{"norm_place": "pre", "attn_scale": 0.125, "bias": "all", "extras": ["capped logits"], "init_std_o": 0.00441, "init_std_up": 0.0234, "init_std_down": 0.00441, "learning_rate": 0.0146, "train_tokens": 561200000, "max_steps": 9195}
MLP neurons of a small language model. Each row is named by its layer, matrix (up: input weights) and neuron, and shows model dimensions 48-143. Each number is 500 + 50 x the weight over its row's rms, rounded and kept within 0 to 999. Numbers have three digits each.
After each neuron's rows, "fires after" lists the tokens most often just before its 100 highest values on Wikipedia text that the model never trained on.

L10.up438:523512539492469538508519497497441474461489536423602565445474456509530412582410404435488498553507480463468417482444349463454483580477512471486523466512497439491513440532485537483533474406574518520460502534369604500571538549455545508529542482504546486561560464520575611504436425557478504461
fires after: "\n", "=="

L2.up381:523462468484563441480528499508419498562525424492563485474475506507593553473497462553554531478521414530537537482545513395514441544558555459424524521557331505485429552609443497495500443431556526541521558404502548502589473575565537530473540503533536464543469422571486468554551494468490489468
fires after: " |", ";", "|", "\n"

L2.up722:467428496528507530453536549484527491510479499478606449509521452410469412500491402503486469490472409484547511493507505469532472444466555543543483428551374552482566550584424506457467540385423502474422449398434452519577532525530436486518518516479590500571555422484474528555532577440488605492
fires after: " |", " /"

L2.up649:514503515502457548437565523556405443504570435467413484481537512484626511509394552510412500520576467498559618503462502519495580482584500523509528528520494441529530531506510492535474574505586487492522457603456509470487537512524512527445415499400548486503548525488545458522525509443526478472
fires after: " 3", " 2", " 1", " 5", " 14", " 4"

L11.up799:472571551482517533497551458458522556464537499509524527462488519439503467434429568438588527548554478585488521458478572470441486525462525543497507582481460530452456474534490512426382465474584511510497490503522470533534477431341546447357482507437482540561489569567543466480527459407574601448
fires after: " |", "-"

L9.up595:489444490493439472441489489484595505460515544569541527565535378567553491506447470434511565605532510537526601515510634525487591534594533541485480503565477456480458430489495536462504485515510514489420525501473433536478415619536497499450471507419469452547521503529540494501509488524385527486
fires after: " 1", " 5", " 3", " 10", " 4", " 0"

L2.up891:507564475508534465439577496451544566460448444501554441456482517496417559512488546478540499546610537493534488470477464451497521573436482447567403473520501459584432500442519604443462562479496533484499505435598544506638499532584508453475521471428502478501573503551495502408532580442514445514
fires after: "\n", "|", " Pos"

L10.up823:464510478499555504493550566499499438500441493527405572467510494506495485463450509507472492489430443486543550556527470591545492493486579433451500493531477558481532498541520443466561500489431532441579431395459533468553539533566532486594483608488493521447539484576425581468468483491559545374
fires after: " 0", " |", " 0;", " 1;", " 4"

L6.up369:450504473546540469483568525560446510495532535479589482442589555502502520478488558488552576461429449535550423521532544456585515497543504589546475483406479467458461481504479565529427530511564517558487437606487496465534522483638537521584549483432364540526529400532492470557486536451544547426
fires after: " ", "-", " (", ",", " polymer"

L2.up687:500327542503587503513427466505512501533554430509546452486406488494481521498457521525432498562470510550496449481456552455427586508451490518544492487512584498426481393411490539517487493531539547511558589530397497365486457490446570496570547546579469595521519507409489507411508573514433477467
fires after: " the", " The", "The"

L11.up1172:460521534461556501556579478440562510490579481417480569499497533552444400464543584434474514517588511417576388520466548458546556500512480529501495551558516483403581553601481524597544566387487446437408526499525478480513445479541459651477494389499316458599531460463505557499666468544580482500
fires after: "\n", " |", " 2", " 3", " place", " 4"

L2.up575:447491497516504438435577437449511424489439498429460412519580533439425493517423493540426483569463433499484595527561453548490420515520528512501512489537477530478405478428426423564400566519432601506509550471448426556503469485427495518499474438550601515428585550543433550452570557481465440506
fires after: "\n"

L6.up734:523469536619461475553468581480541484524456533435474502513561445538416545493440478474476503486475453556566476421546465395476435454507466506501495455561514523584547451352524577533548519449428534471560470555429481509470422542457484502552499597472464498560516424488376577499573428587387492565
fires after: "\n"

L2.up1023:539490454532525468437632527517482463488568520373535397568520446490420530415487532436521593513523526586514583509509450487468481537512610621553457511537408439462449501509397508496522578557473530448471539522503579517530487420562419499476550533589501461486497458507442541506548475456490604433
fires after: " |", " 11"

L9.up1014:491490498469573504479582498519522541511569462401493490638534409530460529373479633529561505536428484479531495510457500513463488498464521552519610507429519565460507444529477489458389536537477580506442439513493536474507559434458534496518511590415417491460487477566492529514485514465519530458
fires after: " |", "|", " January", " February"

L2.up16:487515419503556417518460514524476515530522476488539494528447581474493556556513525573574519456518470443415489536510432534492507433480477524394427493443588460547548513519435434551566458505501546483446474485405554498499446459460505532445455450443444494449418484447463519550531458461459460611
fires after: "'", "s", " his", " her", " their"

L9.up990:545337548518415525449452416435555489543493445447564535485482489482477441524498529551588556492462554513500483548508473477519535550561507508590467552563483510519504487489439438486442537453498389523505512533555506692548444469438570443549530450475477418473472431497411479510552479551494420458
fires after: " the", " a", " The"

L8.up873:514469536537450474447450502468490601489461533547463482441544490465532568501506570540542550463549576545545477524593523440480524502468581504562368478450564593509515476588466391538544462385538480478507437548517562450430561447517524526470449518526433555440511510404516506499534516549494513572
fires after: "|", " |", "."

L10.up482:546470672507532551518484515540502491430482451430493429387438519388531508501432498579602449465504475515466439526561472485525472430455522486570445568510500498455477451618481511473574507502521547474590451569598523558445492537410453529537595515534542547481441469549530516440485566476517481444
fires after: ",", " a", " an", "),", " by"

L10.up196:487485534481558490564450505457566542467589517413527519510471510470402565542416583435414460577492515390439484435541440431551429574565510450503459546487525424397429440489476550612554437498528509418489521510511485473505570400424561608459494582536436490548448400498474485489505401569573476527
fires after: "\n", " 2", " |", " 1"

L2.up106:497421518502536461381439472445516451458574569520417609618542456488604444495486424478459534527558543558450443519524428434616505517494445573547505462556609522421464451438475492436457599556572488542518549511433520423492454606482541464517552580548458475516430564427491514538512499460480515601
fires after: " as", " the", " F", " a"

L2.up728:489436467491484411427514427623488548484471498450509639415451432504507520422438583427411514386481468518486538506488416589553469453515441521529495542533516449485459473427509500502433539488464534532543564497538565516365438474564523487534564478544507467555489540528524529473536456489537401510
fires after: " the", " The", " as"

L6.up709:500590454436582475458469426622444526489551505573492556445463463435469511413460444491575497507530585530400505501517509366469465491459589546511483499518491542448507468394436388601453462500598509455520535628530480437450532521506558467434535516524437403482333443539493569430466520364502488454
fires after: " the", " an", "The", "-", " a", " The"

L11.up792:463521574532488517409578488493463589520531471486492489494519469515472499376512458599523459483518557543529476490497543585569480543528560529508479494549517522510498436531539468512518528477505467486545450444561573516537464545499412389675536598532504453504511489472498565528465480455508544488
fires after: " |", " 0", " 1", " 2", "|", " 5"

L9.up798:425504495488479465461590481468357460557461497529481505553473456539458593501540459462564481529506469541517473521418525458452473507532556406499547509524482546408516574553520539507429535489452596534423423442479547590548541541481548515536556514519411509470513536471451424529643536568542511465
fires after: " |", ":", "′"

L11.up553:547611578460509466489455524511552486510500529494451437516459424532574535511457444564518549459446522584580558543382453509472528422549469490515579566526531512429391578474458488519538492495496528546583430472457463529567412466499496553521385518512448542607497441436421604504453600496504509426
fires after: "-", "ed", "–3", " |", " At", "res"

L9.up679:571456500517502396418475511593562533422444532551517462560449437588530446506570561369485448484469481513602538557443512515520490393555488490516416515472461461509507508515501467473551488493480426501578483540512465522502483593519470459525499547556451492490507511611363542484437378523355435491
fires after: "\n", " |"

L2.up1:408471436510504547506503515491557507505549571529514522578542499490484501490452528414550474482522571455452472527418590491551583512505461390524522508512518549472477426424493496507550468429494491447519559470534538428556455469474460457419502481477488360456474491472458556536474475386523482441
fires after: " the", " The"

L10.up705:590514505431461512554433515531583520507479454393577456562473536476524542521478521447393569578576547479471449465413533484525515594549467584548537519421497500425469490473536546556558347408480464456565514471537497483502480422567557588473471446536457467477419408515406519545527447526488497503
fires after: "\n", " |", " 0", "p", "."

L8.up195:537511524425513513448548517495542517542533450423485555554577567523453494550408528430459500452460530441479619603520555472386457472508495521488515471490521545535524468438457578503557518524466510453462514573492479451530468567452506561537500534523545489529555447499559476488560490456552525519
fires after: " the", "|", "\n", " in", ","

L6.up897:505492549474515477490485472473523526489457536377557412484523507594522569437537500408412404539495523521470603476506414578476517530479522450503482622574430437494501420459477488586465464463539459500579389579526455426510471556492457509466546526435465525463522527432498492469446483394523563451
fires after: " the", " 1", "|", " epi", " 2", " 9"

L8.up383:425517497489456508535567529568447478432539525527461527479464412587505519465511475470401493442517556537504486571566506458486449509543527496473566484458490559517583433462565534499581524470533534427448517518422501542406450482536521411482563517480492528558530408484587492501447534504432552477
fires after: " |", " ", " votes", " —", " Party", " Total"

L2.up17:491563422551527592481637511549511484543490510442469450490483478461501650637534493389509552495416511465429466520558458573593480498531476608492480494433540516440555426459465526613537419435524522471515538594412494451626499518504516520494466551524438455468523486357397487499462492473523553539
fires after: "'", " the", "s"

L2.up579:579494410527457408539463478515483464558506441557520575552463456392544555431475401391517491472550526481456476495489503475519495506598389538552506516437614482523591577467488452563519417484577488511527491525551530555530454424507502551452493459502465559509518450442470519451579434457480450535
fires after: " his", " her", "s", "-"

L9.up624:408453588523426494539409549433463487508410489483439493431505463544536484453531554517498478505603490598480467541572631453561573546536450475572444470541590478534477503502493559539446488491465474504441485544502490433530578525487492545497475446529550541558521484443555594514428528541438477544
fires after: " 3", " (7", " (8", " 1", " (5", " (9"

L11.up1111:458555522426467459461577540491501530454598441504550574484465487545502502511405531514495493478515549460512465526509514549538449570569454546453519511449454558496548553468464460521552478571605487441560468541436567447560478479481526482566512605507495451495422499453450489579491532493467405543
fires after: " 3", " 2", " 5", "0+0", " 0", " 1"

L2.up838:515409525513487462537508521502478432474562613480514452451514421461446426527538543453482511553427498499458457555460492448507479575437561660476487413558568502509387327489469565467426493513473517513483434460508513444578467530596443392611574463469514533470500560425514579529499442506509480468
fires after: " |", "|", " or", " of"

L2.up497:491466515481513537579460581462451530421470569439609558515537528504451540400481466511496573570573371528574526537538479502452551507500475456538444483584485496563511432463514510517513512398458428565554604544480566543521499520509483443519578523527501474579443508501490497471461501491446524421
fires after: "\n", "==", " |", "|", "===", "-"

L6.up668:491455533494483508487592533515531497423531479578558498465416604502424555485448498518403477507482611475456575505441556493525490451476504618416524521493493459452442516485479408523543551551559474461534514586513610501424455513514574448477616424501562430535384532413559421493493411414497463483
fires after: " the", " on", "e", "g", " two"

L9.up881:521497507470571455492489516571509566498521543427554559532540517564476516422568457440426608422491475489495496564483426468488516435546531525432457480536498478509479385482559531572561603477572625500530484557482449529536501554511484534481616478447432516560550509459401524550512540501411548471
fires after: " |", "\n", " at"

L2.up275:370484566468553476600531489512482468544431461527475517545419458573542424472460489484519550491466520451475540477606527512521545588518431525485558537566615399509591439432488420516524561446470521523541558488555481409457444449487578532467510464519505444484455463428427434477559537482576520493
fires after: " the", " his", " their", "'", " her", "s"

L11.up1227:532472496531458573482445497603455531575531502490513501514605556554495569450535640455476548593510501445475455491550497455526457475521524432493510566452567481508440534529472538553512475451472536458505480472544445493476544428535536534437559503537586448519439496427438541546487478597512487560
fires after: "\n", " 0", "|", "p", " |"

L2.up920:497608509578520488456523571524527488451551630484500433509500538548449556489462471403514546528470492505589423555501504601476542491564567464510402531526449421493388545517556536490475496461526554519515498525509469451557568504492516600503544513561563570461563517529524499549518582429413386511
fires after: " |", "|"

L2.up279:446431444445464516513500480613472556529480532462523455516504582518499415456485521537482553491546474455447505412500485518467435520526436514570436520494556536503414477550584485496470481527518552495466438570553551498478527490607514478613459477475503418564560491593510503524455506529389553591
fires after: " ", "\n", " (", " \""

L8.up142:513440526549565385483482487570553565464551537450439492583574494585557529559553578420537528501429425464499528547523566494425434439455497477550489459479526493477500512514543488539551465505500486531516467564497582441527549552480510525513450518498431426419530509465369487556554454562436526507
fires after: " 1", " 2", " T", " 3"

L11.up1246:524546492583459495434492556440509513537532506476566506555527541537505527415491480548537612495534439506577531469430511427499452392525551417448513428607409386563471543481530539581487528488570556531415450491526429535604532456429514488522483600500455547502520448548557498480518470455493556490
fires after: " |", ")", " 3", "\n", " 2"

L6.up971:460480478550425484398431508528501483443483509564438555556433565537576489516480548480444558538591476488605499491515535443477419497520550488509506350536436495536463521491472475513526511572454558523607434601402451475534476481512640479486491504436521517526593547482455474434560455490367469559
fires after: " 3", " 2", " first", " 1", " R", " 4"

L2.up754:465450456479457448510494501493460451494564535528469487440451496475440531465528478432511472549501525597478526570484547590485531506484511476517437498467471520448504511434610431469498543501572503550478512500522487324500442499541486514531502470504518461566510488498458506435553533482518491511
fires after: " the", " The", "The", " of", " a"

L6.up674:385433525527533466462435477479422500498516460524595537494449563546508549512527591494507529419480421618449457533501536505541517575475550525507471582595539524518436598454492522497446419460547461526429460479415495508486504524487487544501554481502569518534454451543485531472493492461476388466
fires after: " (7", " (", "(", " (9", " (8"

L6.up630:554520568529417533431539542562425569497493479489472489522566454545436439478486500456522491477493534478503564456576549583478580530500464531531492497507529556459503436521561477478503467431504527463562428494556457548517497480579516441556483468516517504428410552537429469550459542492467555485
fires after: ".", ","

L6.up385:524534609436575520438495473465590487436421431457522473437505446478577526499479509535534454544513521599441535574456429457513503548452448426519555427523510472539433501443517540599415441526482584490503490408566536522603432465600545461446492543623510532499504497512563564444513570529467545497
fires after: " |", "-", " ", " City"

L10.up967:494524461510516509563628504479500449523471458620423502489509565473528539464539549456493530444613445465466527542381580485505579599428550536530516498526493448552530522491493599434461486449523551453529443395452450463553523557556405523388525460465459523551523486403549489518467458516452537473
fires after: "\n", ")"

L6.up1230:536559485585474540452498451534475521505438530585423531428543495572502518503503504496515548465514577463488414598530475534481499580546558513500487397566492529527494453505437453391474576481575558531423424484426510545468516444541477502533442522568477471459481548467483516555509557547478524525
fires after: " |", " and", ";", " to", ",", " that"

L2.up508:474306513474453493552399430518576474434399560417579461493443521517534492514515528560545558443471579547481570539475442455407486545439602496538407566512491553472512441502428478543509488479517485492517476448508492443458467470487507543495571582515559491469487388540425402540493442523540488541
fires after: " as", " the", " same"

L10.up914:554535543470598535510516465498576480421470441450595518499439567472532476547511525509517516527482536463513410531579439472618472460458490556575465557554501450455470393420500446455480492526593557590554526503569507534574575480428497569570521463528410460535454544464462476508539506537490434473
fires after: "\n", ",", "),", " and", " for", " J"

L11.up809:493463597463455471568438498417500511456471480474494594575429403517398482523442488489456560395427458431449612525511517512435499576556589541435577476579474420488488474494497477601546509496606502412438470503489485508496442500438505510523477575516482473571526435518510470501581506431503441474
fires after: "\n", " 1", " consist", ")", " in", " |"

L6.up636:469443460540451569471572537566613554504595511505513493400464463606474467549432512491482512540487535569502598541549509501420517490441480457562479416446429488446487500500507538583529442510465456496509517491488497384494522502564478496496551505518448441512470412540380526498459453448510471448
fires after: " the", " The", "The"

L8.up840:518513460561548508467564479424478532499522487471508522419569565569428522466439471477555516531572543487642470486462455410498503457543442505489419515453498444399517454450559545508487458450482460487578474527507494497560474485527571466585539633511512429451475537566505477572495540540462523518
fires after: " |", "\n", " ", " in", " ==="

L2.up1196:548481496461558408476561517495454484536568484508554482603472533481506522468580412516467551393520446434511503436467568488556574572601437455536524429575488478589549512574479563547547487485493536543518480486462518501594648540510458554402477503434504469515571485479508454505492453383545528409
fires after: " |", "\n", " 0", "|"

L2.up1179:509434559567489516460536528420447500503492508485462522542475486510479491490459507482470503594459484526468513505559482426449452531509473604398526463500427400587482449462549494487429438497392548457461615473561506520488537465401530480490528459505486424498450575433430520515454542490517544491
fires after: "s", " his", " her", "'", " their"

L2.up397:531531463631409470552463540459503541427463549535504463498519474518475485455422499503484498525490478554535462530480394549434504594513533546442453482478519491488500511370486587469469489336519558519549527559494434543530554546539526422425520468457548551455599500518558560478555500559492590523
fires after: " |", "|", ":", "\n", " the", "=="

L9.up979:559469464473417482481599484514494441500546478459510485453471460457489445467554569508459553433460481413459459528512535483424485585475536644527534518534519474519521464411507535527498572439510536456502493442441496478562482495506552526475612471419539512530598432392445428573425471470539452453
fires after: " |", "\n", " a"

L11.up733:498428489523478543531466572433543455465556504412519615568465393547414564490524411450393495473565520431502436473553494495486549576486450514391544576520584489561473460500542572605471551549460507473612527458527515533500492480486613519463461492529395556532538433488539381498508520565504527462
fires after: " |", "\n", "|"

L8.up437:449429566556637460494554610538487465449451570512473501536491404492423524499439529561417508565545508505495525513552491543575501479522479488464477507549434543527573482446450513434534464475555430488558406488482486494522472556512523516554514643559498525420447489476512574543566484548394629553
fires after: " |"

L2.up699:583432414476509444427551438481427557471585499390510491479452512478540540513472521445492589591481540526612567533434458551467542549528593554490491481525498533500522451402443532557494527534455480397488462481440413483407519432536516462479447445505431515471450527483557496508553431537501578539
fires after: " |", " C", " D"

L8.up135:478540551472583538503401474515474575419465470443465501481522471543479600474480557555565508541499575471504499488519579484487422598524558483435477475423582441433552421519514517375538505413492577513472397441566439437459469489529439563424501471417517529492406501460447477449397541570546508475
fires after: ",", "|", " (", " the", " |"

L2.up290:489497515488495456459502559444592454615499523455478585559489421510494460510409531520565505544488555559404511525516530471451467546558507442537463461539510454462490496409484450521517559427561507452526492534521469374495528484462533610492502475509488433536414556432454620547492454504483545485
fires after: " the", "s", " The", "The", " their"

L8.up182:497500544463544535528476528556526475469547495386512485520433523519439477481450592472425522653479532483528460517418422564481466506494532482441531506436549428476393567426470516498499486475535540482536468554532467563465570471483475522345453571438517503493497565558450550500566477454509499508
fires after: "\n", " |", "N"

L6.up1166:519527532545474415378428575587541507495482612452538395576481446507510526422504507491519556477541515497468566552542487602576477503473550471543431644540447519520522591474496481467495410425488459436436508556453510509536515529548539442461443466571489575506539469515475518590528541449490452474
fires after: " |", "\n", "-", " Ajax"

L2.up1173:611528466566531484475542458480427463463521420446486494519565365479465504483441454446520622559628535437496491491510420412529451553515536557473496505477477477513474450485498501508542502536491457492491465547489434513496381594459563483537523488551509503357426560466593429465489477557494537576
fires after: " |"

L2.up1199:531532509545446542495514501481402604469476489492504422499538509523488514493460508431545534499448561552564577484459516557511446467538504508444491515491465456494422536586552474524541534405499494524493414506520404590579419463418526526464512476461472520466527539428578440521461382487459517508
fires after: " |", ":"

L11.up736:432526575422457549557434558513513483536548497592543511478534571494572530500499407505420532557514520546509398487471585481500558492550430429518552460545602566412464552460517503639463481458498458504449377446508538540519533483502464554541476461564482580528418458447635509557534516565567403523
fires after: " (7", " (", " (8", " (9", " (6", " (5"

L8.up993:486487530527504504458556570499529516474504552579431469506517483454455463535432570447603439593576506496440604457571426509426496445580430480498517545534421586555418523481544441484473438444481399460538521377525465491531418460541585445481549488494478440608529530444516511472510565507427460535
fires after: " |", "\n", " (", "-", ","

L10.up302:537489484462474559555459545460487456466640416426548506437479481439461605487413547474497461461502398494506494491500515522494469597474524463496502440530451452487388515509443561534436437480530472425519471474499645452495544530500470583490483512472495582451489439609438471491453403494498559488
fires after: "\n", "|", " |", " 2"

L2.up716:421520472504523567452471470479564556578444546614463540510493455546406460432489534438436453472510515529582630545470558442444520486551429452490409553480526504413515495404614552470481527546444607505617423532521470433481520433553488588477504529506498448536475440491426515479436441465471555523
fires after: " the", " The"

L6.up691:573478512509474575449523509447526469558466549407576431477502482476505502510443442546514480510512529504471420449501530510558427441471504576485525607501532505456498478561401527520508437497512536527504593588516504513489511428386472451511458525522500489539457451477539509528501387433510506480
fires after: " the", " a", " an", ",", " was", " as"

L2.up1140:554527399514418510469490493362413455573420463480465504556460534479541508553506520488498473469478550512548474438483450425565521521462558495525595473493542486416434452511529512516511424468554542544516430464400521559554494555511434525658598515483465546515515519531465458581477508519483580532
fires after: " |", "\n", "|", "=", ";"

L9.up828:483349489438495536566457500603509478502599474536445529476538529510583539527497501532361460504562435474479416454501484548452613492461483500625493506503524469544452504530460439565596535525518519533538510451423491489544554512474585470524517536524515424551489570467505565534461569477490490405
fires after: " and", " the", ",", " a"

L8.up991:463523570540520472426535522501426506493528371480499534514470449529491554500442502521523374491414527605510562494516555578503526538471515481521427505568510390500469504494484484491426502535505528550491459509486473550525480503492403572434513590493524556467508587516466556438562432499524593472
fires after: ".", " 2", "|", " Department"

L2.up315:471625534548551418429502549587491458488603546594442509570466428618513436452523508485414464508518605484492563439561556531515483583460498442409474509471449496447540532496421436415466447504504468446540418531438487432470455524533554424459455456553575498463432450480475612504517510540477497511
fires after: ".", ",", "\n"

L8.up1190:418476456506561474494588522496484378477517508481570525518496548553458459458520492405477585332512490502477606514466502477481466471463520455466547573502495575498535523522502468493566429514608499410477431495411521560501494580512450479542529518516438519541498467557528522527534422427540589514
fires after: " |", " 0", " —", " 1", "0+0"

L2.up151:517518489440485516531488559363498507622468518613477516566519473586449444462454555550580482495441601541473473447535489473501470458501474509504586442525442515455526479391585507512464531515499478464555539458592481459503523528391500581517567486507549440498424527460504495507523512467545503457
fires after: " the", " The", "The", " his"

L10.up155:437499429536421441497626485552540467514507412550554535498626565480510541502516440521472445501486530535482470524495494544544535481525459468513498486493489616514517430474549486422560419456511525441531424586432468476535480537540560506412580512511491527412559456544471482430547494442502423505
fires after: " |", ",", " and", " ("

L6.up791:517458450365474515509385514550490428540517515472559552543475477536438464550502489505502484566509491527482535527496495500455556476504573526478545537525476492466533321534480572562608402559589497469569502494486523510540492501564498525562459502433435541522469546464493501557546527408489586617
fires after: "-", " of", " un", " |", " Un"

L10.up792:583544588549522531488531419432546492457543420459558535454535472592572469518630513461479540461492555443533437570523376457540517530500540522598458601486520485393478461510454484527469470543500480462487511475502534470582412485510555517460504515482590570448464449484526428546521462496545517424
fires after: " |", "\n", "|"

L11.up1084:447577537556507504541527482606534492477515512450490514449487557507501505496505479429491560518558497465507544504433488511474484440463492486515518466510497616517484517550496479538502518447581522378539476426473522644486459497364533390491419435533511447466587532523485519487494479490508556516
fires after: " |", "-", ":", " top"

L6.up230:611421409487536482507508370586496664519534464436465525556483510533502431492660534527485539580524521570460513515341543519439531402511552463472553489548514449479486503664530491511535513512411513407428503584511525540540509486516505452518495445435364522415487553422527455523446490512464501504
fires after: " on", "On", " U", " over", " in", " b"

L11.up727:422475494466501424436612545487494501507505429470500538528524536449516417526547433572490638530484599599494478508445571507431499395422505447488566435554448532505480469524466584452529493508540629384470426552488444433419508530521519498401506507485518515410448532540494546457533542451469527439
fires after: " |", " was", " of"

L10.up346:415522457530483531481522520509406444567532449472458506592456437496553476504528544474555528444452485477499484541496403529479509495477475580460590528542509495477480524518461545503523456543513517555401494576381459512527498501486593495420494501543489534474463465433443519454425400587590651385
fires after: " |", " was"

L2.up757:487325503500498571556544565508458479476489563473398501559469511538515428498415560447556420507503549474547518520580510461482499530475430539528491438554472561549545556409519514413481532565537490399474541481614519367462513476469487463460559465505520531561516509515528532496525444427465458474
fires after: " the", " all", " 2", "Deep", " same"

L10.up643:454500466457428469516551504491542558546526518449484481464532489540441531515534402527518467544478621511486544570617480535514488504439574529513473584493523459435490508574543526558455409510488443461515503462517545578405471483620509469575476521460462524566475442412536550462620622513539604411
fires after: ".", "|", " (", " et", " |"

L6.up502:460498444520454494567660565568430568522551436433554465507431555570463491402521412529535500381550464484590406536509541511451481496489466513483521523473499516451493492521488479527520480463524500522517555438524501481471475519523458446597493489492437388498531503532535529442594568468472481455
fires after: " |", " 0", " 1", " 5"

L2.up265:458460476509533472587573490516502466545458444465568500529471549506516459529418525494623598546470521471496467462433450560470526494480441573488464593514480526453503460481572472448561448475494539548523527561583455460529524434479545533440538506434503472558522509504504470546475403521455469523
fires after: " the", " in", " his", " their", " 17", " In"

L2.up1011:473590508574477514515549573554543449475442537530550613523528414444483437574521576481501560407467435428589443478457538481583563531497451537504521606553487479548416554498523490483476563491436600449605551548429553557510408489547475520472562485479475413512564483493432535449478510467442568490
fires after: "\n", " ", " in", "==="

L9.up773:463486449558481540486497610522555526490560548592459434533533423534469568507475394417375478420540455591542459527573471521475511553538513492446484483486472552510417596437473433510411475405452553387496503511454449513558486510521518526463495447544485611437560408457550464458536461521502513512
fires after: " |", " ", ";", "=="

L11.up3:493471553513624395461543483573488573542512504493513472531577506546496460441513394511563530493406436468641497576443479600494504549514516571487574491541409544523511520440484509632459500480497560476506492714464470475503535576520459340458488478482478520501523433493512530473458463464525521471
fires after: " |", " were", ":"

L10.up736:536495472448529410506529488445420505519531519601556565503470564410517472497601468524511533489479461567599472476463507515463577452479458513495538574476567558475421471503510482485484474501486513450578419477596460517500389512554500509468462482542546404384500428567522435490549538459475494602
fires after: " |", " was", " finished"